Weights of a small transformer language model: LayerNorm before each block, learned positions.
MLP neurons of a small language model. Each row is named by its layer, matrix (up: input weights) and neuron, and shows model dimensions 192-319. Each number is 200 + 40 x the weight over its row's rms, rounded and kept within 0 to 999.
After each neuron's rows, "fires in" lists the words (lower case) most often at its 100 highest values on Wikipedia text that the model never trained on.

L6.up318,249,247,179,240,220,278,208,224,243,246,173,207,105,235,212,181,155,217,162,143,182,207,222,211,237,213,215,233,183,248,202,240,156,195,183,191,190,240,173,221,210,247,158,217,181,213,185,155,234,258,192,151,149,132,255,126,209,216,177,257,180,205,191,200,228,166,172,218,220,204,148,207,282,156,227,208,188,241,218,205,185,163,193,200,180,243,190,183,186,228,207,253,178,250,167,222,229,243,210,266,279,208,158,256,182,150,176,78,183,165,176,156,254,154,133,236,157,207,192,242,193,142,231,182,217,155,172,220
fires in: "in"

L6.up435,178,206,176,178,193,185,262,253,128,257,196,232,130,171,227,150,204,193,223,222,210,239,222,176,162,214,234,198,189,175,240,246,166,311,223,236,195,230,175,205,138,179,262,145,233,234,203,221,201,188,171,206,247,213,169,218,190,183,185,236,177,180,191,181,163,178,181,242,214,181,127,79,255,271,183,294,236,207,282,188,224,219,282,164,193,162,146,215,223,300,185,192,154,273,167,206,196,276,183,133,305,231,254,220,165,155,225,106,166,185,233,273,183,170,189,254,208,236,214,189,230,144,223,172,199,243,137,247
fires in: "in", "from", "to", "into", "of"

L6.up543,218,227,219,209,220,174,179,214,222,141,205,264,215,99,122,228,253,278,271,206,157,215,183,185,191,210,244,180,121,186,225,146,272,229,185,155,252,202,177,156,211,143,212,160,185,237,184,166,203,260,168,133,193,235,211,174,226,234,262,217,245,205,202,205,109,202,178,239,216,216,170,227,245,144,219,169,216,197,252,296,226,117,238,207,182,218,192,206,189,222,241,178,178,95,224,187,198,198,204,148,265,196,245,245,171,120,198,155,221,168,149,220,217,290,148,117,151,203,155,214,206,114,182,212,141,219,153,238
fires in: "4", "3", "30", "i", "31", "july"

L6.up1877,178,272,203,213,199,234,168,290,180,223,170,143,104,224,273,192,129,178,214,271,209,278,226,280,183,274,254,126,147,195,268,210,110,164,214,182,239,172,165,180,154,180,184,115,177,156,265,200,208,124,210,198,211,208,165,257,121,210,200,187,195,186,251,211,212,216,202,163,192,218,177,125,206,185,247,200,234,201,211,202,111,157,217,163,180,260,184,195,200,157,164,178,204,260,208,256,158,207,248,138,217,216,184,140,217,152,204,134,226,245,209,153,236,151,239,170,228,206,164,108,198,174,166,173,238,154,208,220
fires in: "in"

L6.up1513,186,198,174,290,166,155,182,231,217,228,186,196,161,198,161,205,185,223,165,150,225,229,196,210,182,236,200,131,263,308,170,149,233,165,264,229,227,225,217,217,166,248,223,214,170,172,258,164,135,170,182,227,177,256,169,225,169,207,200,205,120,213,253,172,151,173,334,229,203,232,281,188,200,184,208,221,213,240,208,131,152,224,176,245,110,126,152,195,183,209,209,234,238,246,237,138,175,195,195,244,193,228,208,222,230,247,131,177,236,199,160,172,227,205,224,195,232,201,217,281,221,186,170,225,182,290,169,242
fires in: "is", "are", "of", "to", "be"

L6.up2624,216,182,226,211,203,156,179,221,187,218,167,255,142,240,200,184,208,171,208,135,249,200,251,204,145,167,243,234,230,227,200,95,154,199,220,201,169,134,261,168,220,133,299,235,238,227,195,216,140,203,220,145,194,214,317,245,204,257,182,174,187,226,221,176,205,197,236,187,215,244,242,205,223,129,270,215,212,229,258,196,206,224,185,211,209,187,188,188,244,138,231,162,311,265,229,134,229,227,240,201,220,264,172,178,184,195,193,106,139,258,191,223,216,182,161,220,307,211,174,190,230,127,167,214,233,220,179,164
fires in: "an"

L6.up1126,269,195,300,266,256,213,179,200,253,233,139,183,140,200,234,153,186,190,188,199,199,221,205,254,115,179,166,209,248,277,245,204,268,203,244,195,254,183,205,128,138,248,122,127,174,173,177,217,196,141,263,205,151,172,208,212,162,238,226,177,155,134,200,215,200,236,167,167,183,206,164,207,233,219,202,254,219,264,140,243,197,230,166,130,164,205,164,229,179,238,130,250,155,144,207,224,225,213,165,191,146,228,198,289,236,241,222,211,128,227,205,239,176,122,158,269,209,187,221,158,196,129,175,285,181,245,227,335
fires in: "is", "were", "on", "was", "are", "not"

L6.up1611,194,180,241,201,215,257,139,216,166,181,181,177,194,243,204,139,245,169,162,210,239,184,206,175,196,230,88,191,213,185,149,218,232,149,220,131,146,196,195,136,161,229,238,194,179,164,179,260,133,169,182,174,195,218,191,241,233,192,164,200,227,218,202,191,203,249,185,206,204,120,249,155,133,221,255,131,210,208,181,265,205,223,225,191,212,195,157,144,278,180,222,231,119,201,159,236,258,194,177,212,211,182,174,248,249,186,293,138,222,240,204,203,212,208,216,282,224,220,226,165,180,258,152,201,208,194,272,257
fires in: "as", "was"

L6.up1622,103,193,192,203,210,196,215,186,156,217,217,208,191,237,163,267,253,174,185,207,124,193,240,249,197,188,287,225,227,270,164,179,177,184,156,125,161,220,218,192,195,197,195,132,161,154,218,221,181,258,230,141,225,114,165,188,220,206,229,179,201,161,164,205,127,219,241,258,202,239,280,279,159,212,220,226,237,172,177,222,197,170,237,208,276,192,188,161,110,225,159,143,262,227,203,234,229,221,183,198,221,188,217,185,182,209,152,247,204,244,190,209,175,162,201,226,187,236,148,178,187,226,212,132,165,178,215,140
fires in: "on"

L6.up265,249,165,205,157,164,244,234,266,284,247,136,187,215,293,222,184,184,177,168,236,156,219,284,256,211,161,179,186,235,164,244,170,240,149,216,210,242,191,258,235,163,184,223,187,117,179,159,255,249,247,285,174,200,162,281,195,194,219,128,220,187,164,249,259,152,181,187,241,218,191,136,200,203,193,277,204,263,181,169,242,263,260,94,122,208,198,272,135,184,227,219,248,198,175,201,211,258,195,272,272,203,147,211,221,195,114,209,177,232,233,218,198,185,224,188,258,199,212,148,134,254,214,183,133,239,193,186,161
fires in: "is", "was", "been", "be", "more"

L6.up1170,195,205,230,230,199,114,211,178,133,231,161,243,119,254,247,174,179,203,188,227,231,224,209,164,307,137,237,249,169,144,206,240,90,271,258,277,203,248,106,238,178,180,118,156,187,246,204,255,215,186,252,228,194,177,188,165,111,218,206,190,152,175,184,217,195,112,258,308,273,182,195,162,190,276,279,162,214,153,230,263,219,182,214,224,135,149,170,232,245,199,102,196,170,181,139,188,201,196,173,179,248,173,272,222,169,266,269,77,166,232,181,232,198,188,180,100,167,227,170,276,228,227,212,262,285,189,206,243
fires in: "in", "to", "of", "under", "from"

L6.up778,193,194,141,217,208,98,178,190,251,200,168,192,207,235,172,95,158,219,151,192,199,230,190,215,184,188,176,191,185,290,213,239,185,261,218,215,244,212,218,217,176,223,214,269,201,176,248,210,205,220,153,225,185,177,254,217,253,253,171,152,159,193,225,297,212,184,202,170,193,204,245,124,206,219,219,250,207,157,217,196,189,169,224,213,199,165,137,141,184,204,246,257,184,225,177,235,221,244,222,198,207,275,208,249,151,199,196,201,188,166,167,250,156,236,182,198,226,242,221,254,203,216,252,242,160,269,152,249
fires in: "in", "at", "his", "their", "s", "on"

L6.up2030,150,181,135,165,228,228,194,244,105,143,248,208,109,139,223,187,73,218,179,219,273,277,199,262,151,198,205,219,158,209,184,218,210,137,194,182,231,193,179,216,213,222,176,123,250,221,167,250,273,308,200,195,234,211,156,263,166,90,231,165,220,155,223,181,224,170,269,192,207,215,193,170,211,267,165,123,188,66,201,207,142,225,201,165,156,178,94,214,204,171,254,215,181,195,167,147,203,243,204,244,204,162,160,237,195,106,180,147,173,233,252,140,288,241,249,191,206,211,221,252,158,243,175,174,253,183,223,294
fires in: "of", "in"

L6.up617,209,206,179,261,161,274,238,245,171,154,134,263,230,225,216,302,268,236,209,190,267,164,212,209,257,190,212,213,201,185,244,89,191,266,188,197,227,174,277,144,199,212,163,188,226,201,265,188,170,173,206,137,253,148,225,178,169,190,238,202,201,239,207,212,183,191,239,194,207,201,161,261,202,147,269,225,221,183,216,204,206,223,215,192,184,210,155,273,236,254,169,169,271,219,223,214,219,118,150,168,220,203,161,163,185,108,199,126,248,198,175,254,177,186,268,219,235,203,210,169,197,186,201,244,183,265,162,253
fires in: "an"

L6.up2617,183,222,227,223,155,185,193,210,204,144,172,154,246,160,136,182,192,261,251,255,191,239,212,189,156,181,244,182,114,218,124,269,133,221,223,174,215,230,161,172,152,161,215,186,237,186,193,141,196,185,216,256,190,260,228,170,102,193,141,207,194,210,264,211,212,186,233,287,299,190,242,161,261,223,298,210,181,185,278,165,188,190,223,211,231,171,206,206,232,180,196,202,228,226,150,155,133,197,200,271,233,94,267,197,207,197,219,228,260,202,139,154,156,120,118,246,241,107,215,223,194,214,205,119,206,241,220,228
fires in: "of", "as", "to", "that", "between", "in"

L6.up2299,168,195,180,232,184,184,205,221,182,216,162,195,198,251,185,212,192,266,200,142,136,128,237,271,124,228,222,176,220,196,154,180,213,164,204,220,237,198,196,247,147,174,205,187,256,163,175,197,283,190,219,194,180,181,204,221,121,169,188,228,148,209,211,254,239,212,193,231,192,168,188,220,170,107,187,156,192,172,160,214,197,177,230,217,165,173,165,221,203,163,273,142,178,148,185,170,243,318,240,187,164,227,297,156,176,261,232,129,131,288,196,174,194,134,205,238,186,242,226,203,180,193,184,179,199,150,172,227
fires in: "on", "ended", "upon"

L6.up486,196,176,210,231,174,155,162,216,190,230,163,171,89,120,222,166,206,188,262,171,201,175,158,171,180,269,194,225,183,195,201,157,142,232,201,182,185,264,212,231,233,180,133,215,221,162,282,203,213,142,214,171,216,133,180,174,134,194,203,135,272,229,261,245,191,228,286,208,207,182,227,238,118,169,223,220,171,203,175,173,158,151,202,237,148,156,210,228,180,140,149,230,214,186,138,187,186,183,165,220,239,144,293,257,125,171,180,213,247,206,220,263,157,200,160,124,212,143,174,224,188,237,182,208,153,231,225,255
fires in: "at", "on", "to", "under", "into"

L6.up1291,209,178,242,222,160,247,200,194,201,193,141,208,239,253,255,168,177,191,237,230,244,249,204,203,249,193,243,203,189,202,173,176,133,174,142,254,146,221,130,210,173,238,231,191,242,288,225,222,249,210,246,137,218,211,224,313,128,199,223,189,252,196,221,224,261,118,203,134,167,157,164,185,143,209,209,334,276,202,223,212,204,258,224,182,165,104,162,258,174,235,203,222,205,254,231,286,178,227,195,258,201,176,193,219,118,183,258,155,263,229,224,226,244,210,122,185,149,173,106,165,178,175,247,235,195,174,174,174
fires in: "from", "to", "by", "with"

L6.up2606,213,230,143,172,222,239,209,178,199,243,204,177,211,172,167,205,182,215,190,254,202,140,218,265,213,222,207,242,174,191,221,190,181,144,193,227,203,154,186,204,163,306,183,210,165,207,125,149,218,188,221,144,218,187,199,184,171,141,204,249,161,193,202,241,183,165,235,204,191,169,201,202,228,169,241,173,186,93,201,178,181,206,209,178,252,252,155,125,257,243,159,230,198,198,192,142,226,222,209,200,190,195,240,312,192,175,264,179,199,197,184,130,152,172,197,214,251,210,223,191,238,126,142,218,200,242,263,198
fires in: "was", "is", "not", "being", "also", "were"

L6.up2206,193,208,157,213,191,145,192,139,139,199,159,149,210,268,187,182,190,206,247,247,243,268,177,265,214,253,187,199,167,210,221,209,165,171,200,265,155,150,135,190,217,249,185,151,272,176,232,199,196,174,198,204,233,202,196,279,216,251,200,208,269,177,197,227,180,219,241,258,187,250,215,190,238,136,233,227,186,193,271,189,155,178,173,245,227,209,239,163,224,222,171,180,241,232,192,191,162,259,265,221,162,256,173,287,171,270,165,193,196,213,234,225,130,162,180,80,183,191,282,234,238,281,227,191,182,214,219,180
fires in: "of", "such", "any", "an", "this", "these"

L6.up794,159,217,172,157,192,228,315,217,213,174,253,273,207,199,236,203,164,264,115,185,189,217,224,209,250,149,224,119,252,220,135,203,218,185,186,230,156,157,173,132,180,200,269,167,172,163,204,180,134,250,119,151,186,146,223,228,179,210,208,182,158,244,193,219,222,184,200,295,212,191,203,159,187,124,235,190,232,203,200,237,210,223,175,195,119,177,116,185,77,216,219,273,203,249,127,170,229,271,170,270,176,162,229,285,156,187,249,174,245,191,175,181,155,156,155,165,195,164,183,205,222,191,173,215,203,215,164,229
fires in: "of", "on", "to", "in", "during", "within"

L6.up2665,187,207,209,260,179,192,197,222,287,102,162,200,267,231,224,149,274,178,195,209,226,190,264,232,254,204,188,188,193,216,270,145,205,194,243,143,239,257,274,186,165,156,126,198,183,240,145,226,135,208,185,267,193,235,187,170,213,268,228,151,145,262,219,161,264,164,240,192,212,211,212,176,198,139,163,206,216,272,147,176,192,191,220,265,222,171,192,232,136,269,232,160,207,153,205,194,240,245,267,188,141,242,243,164,173,151,178,289,218,222,165,282,253,190,187,166,198,182,177,149,185,204,184,203,183,309,259,230
fires in: "i", "ii"